config.yaml
n_layer: 12
d_model: 224
n_head: 7
n_kv_head: 1
head_dim: 64
d_mlp: 576
vocab_size: 2048
activation: "swiglu"
norm: "rmsnorm"
norm_place: "pre"
norm_eps: 1e-06
positions: "rope"
rope_base: 500000.0
rope_fraction: 0.25
qk_norm: true
attn_scale: 0.125
bias: "none"
tie_embeddings: false
parallel_block: false
init: "normal"
init_std_qkv: 0.0412
init_std_o: 0.0
init_std_up: 0.0412
init_std_down: 0.0
optimizer: "adamw"
lr: 0.00168
beta1: 0.9
beta2: 0.99
weight_decay: 0.14
lr_head: 0.0063
grad_clip: 2.0
warmup_steps: 464
schedule: "wsd"
decay_fraction: 0.727
decay_shape: "linear"
final_lr_fraction: 0.1
batch_tokens: 65536
seq_len: 1024
doc_mask: true
train_tokens: 491000000
steps: 7493
dataset: "wikipedia_en"
MLP neurons of a small language model. Each row is named by its layer, matrix (down: output weights) and neuron, and shows model dimensions 48-143. Each number is 500 + 50 x the weight over its row's rms, rounded and kept within 0 to 999. Numbers have three digits each. A neuron's up and down rows have the sign that makes its largest values positive.
After each neuron's rows, "fires before" lists the tokens most often just after its 100 highest values on Wikipedia text that the model never trained on. A number after a token or word is its count.

L8.down79:541511588497367457420475495538532518506417528510499521497470448503531372438431445486556526492476524471559459481536600600561469557459426600487410544448550437462528464585562477499533474569543573575499497475403500461602552505517513455525502469484512388488448438534488519606529519447472567531
fires before: " as" 30, "ed" 9, "s" 8, " in" 7, " " 6, "ver" 4

L8.down287:566471522539599584490478447398502520444476505410530501540499515499535508455541484449554495511536551466517541400563538590539466541536453512524487497483484479446507464456598548436566477514455495516568518438565533583522392433432506443518492500412540521619498450468587479586456454506514442501
fires before: " in" 14, " on" 12, " to" 11, "." 9, " by" 8, " and" 6

L8.down480:517419519471550529530562461589516525625439539512550510468501463509467464385509502436606526536499434435514581473475497510490387570477505634506411556453440461541432427486512492490504487533590446504451546446507610494567498422429374541457496500499525510410471487474470480449463510565511533544
fires before: "ed" 13, " by" 10, " in" 9, " to" 7, "d" 7, " as" 6

L6.down567:487505608433517526430506516549518502500442509482569492529524494432441508455552507541492466434512477494496483514615539575471579464506425581448589501531460504491498476481455464562544537616434509466432588495491502504428433448488425476517466488506601544504535427454481504490559468595476517582
fires before: "et" 17, "as" 15, "al" 11, "ay" 6, "in" 6, "ar" 6

L9.down173:501450574516486471432500413577586430499571551421566494529522438553542526352497524466540492480438472476482537513393522480504496520511440494539547517537516530431416544470443437499542478617522544421483521497529479425485468447487445491507473444481434467503521534471428421485531510559547484468
fires before: " |" 46, "s" 11, "put" 9, " " 8, " of" 5, " number" 4

L6.down488:493576572544502489503533550432485507487565524488531430562498526483438463469592562472408517465552545507551491428579544541571477473436419431588595528448489556460455555516456404460523488478476489477498457516512517526430549543480560444503572533420535608481544506512504589502493507436459508459
fires before: "ci" 19, "und" 10, "on" 6, "ur" 6, "lo" 5, "cc" 4

L4.down86:577489509528506412610482499505582441515509415598401514420515492479493547434461538568510547464535520483506529522524446510499531486586448604475472477537457509522523474504568500549417486534529544441482468567526547432466508575530502579536492511462386513423471579470412497497483450487490523551
fires before: " of" 19, "." 14, "t" 11, " |" 6, "d" 6, "min" 5

L4.down93:491508475509424434463527541507545506521615455446624552509430422545532552506479514519567523572516515474480517435447595510499446497497445561524552512493498459482511462410498579520494450592472464547497409500545471479330472560457473504454508464465500548502524575481501481374382498443525423499
fires before: "\n" 45, "al" 21, "," 9

L9.down284:531553465482567520549527496481342475490550593496506540520522485574503511505472439540507457530545497531454497422515625504440549515553501491427474470516467473490602555529463526556604547480501530527521422504657548525476441485512503501532490597516504472548484334520498430525549494564542533510
fires before: "press" 22, "p" 21, "ec" 4, "ten" 4

L9.down497:591491475535633498465510531480568527522473528471506425530486559506517554482599583516466475467481498475486586567588559515387451465503527533495468420548535470547537425491413494553523561525499457554460526423444375524470511486532466526493489498477530539543558616529374499471504517497503542483
fires before: ")" 22, ")," 16, " 19" 10, "," 6, "E" 4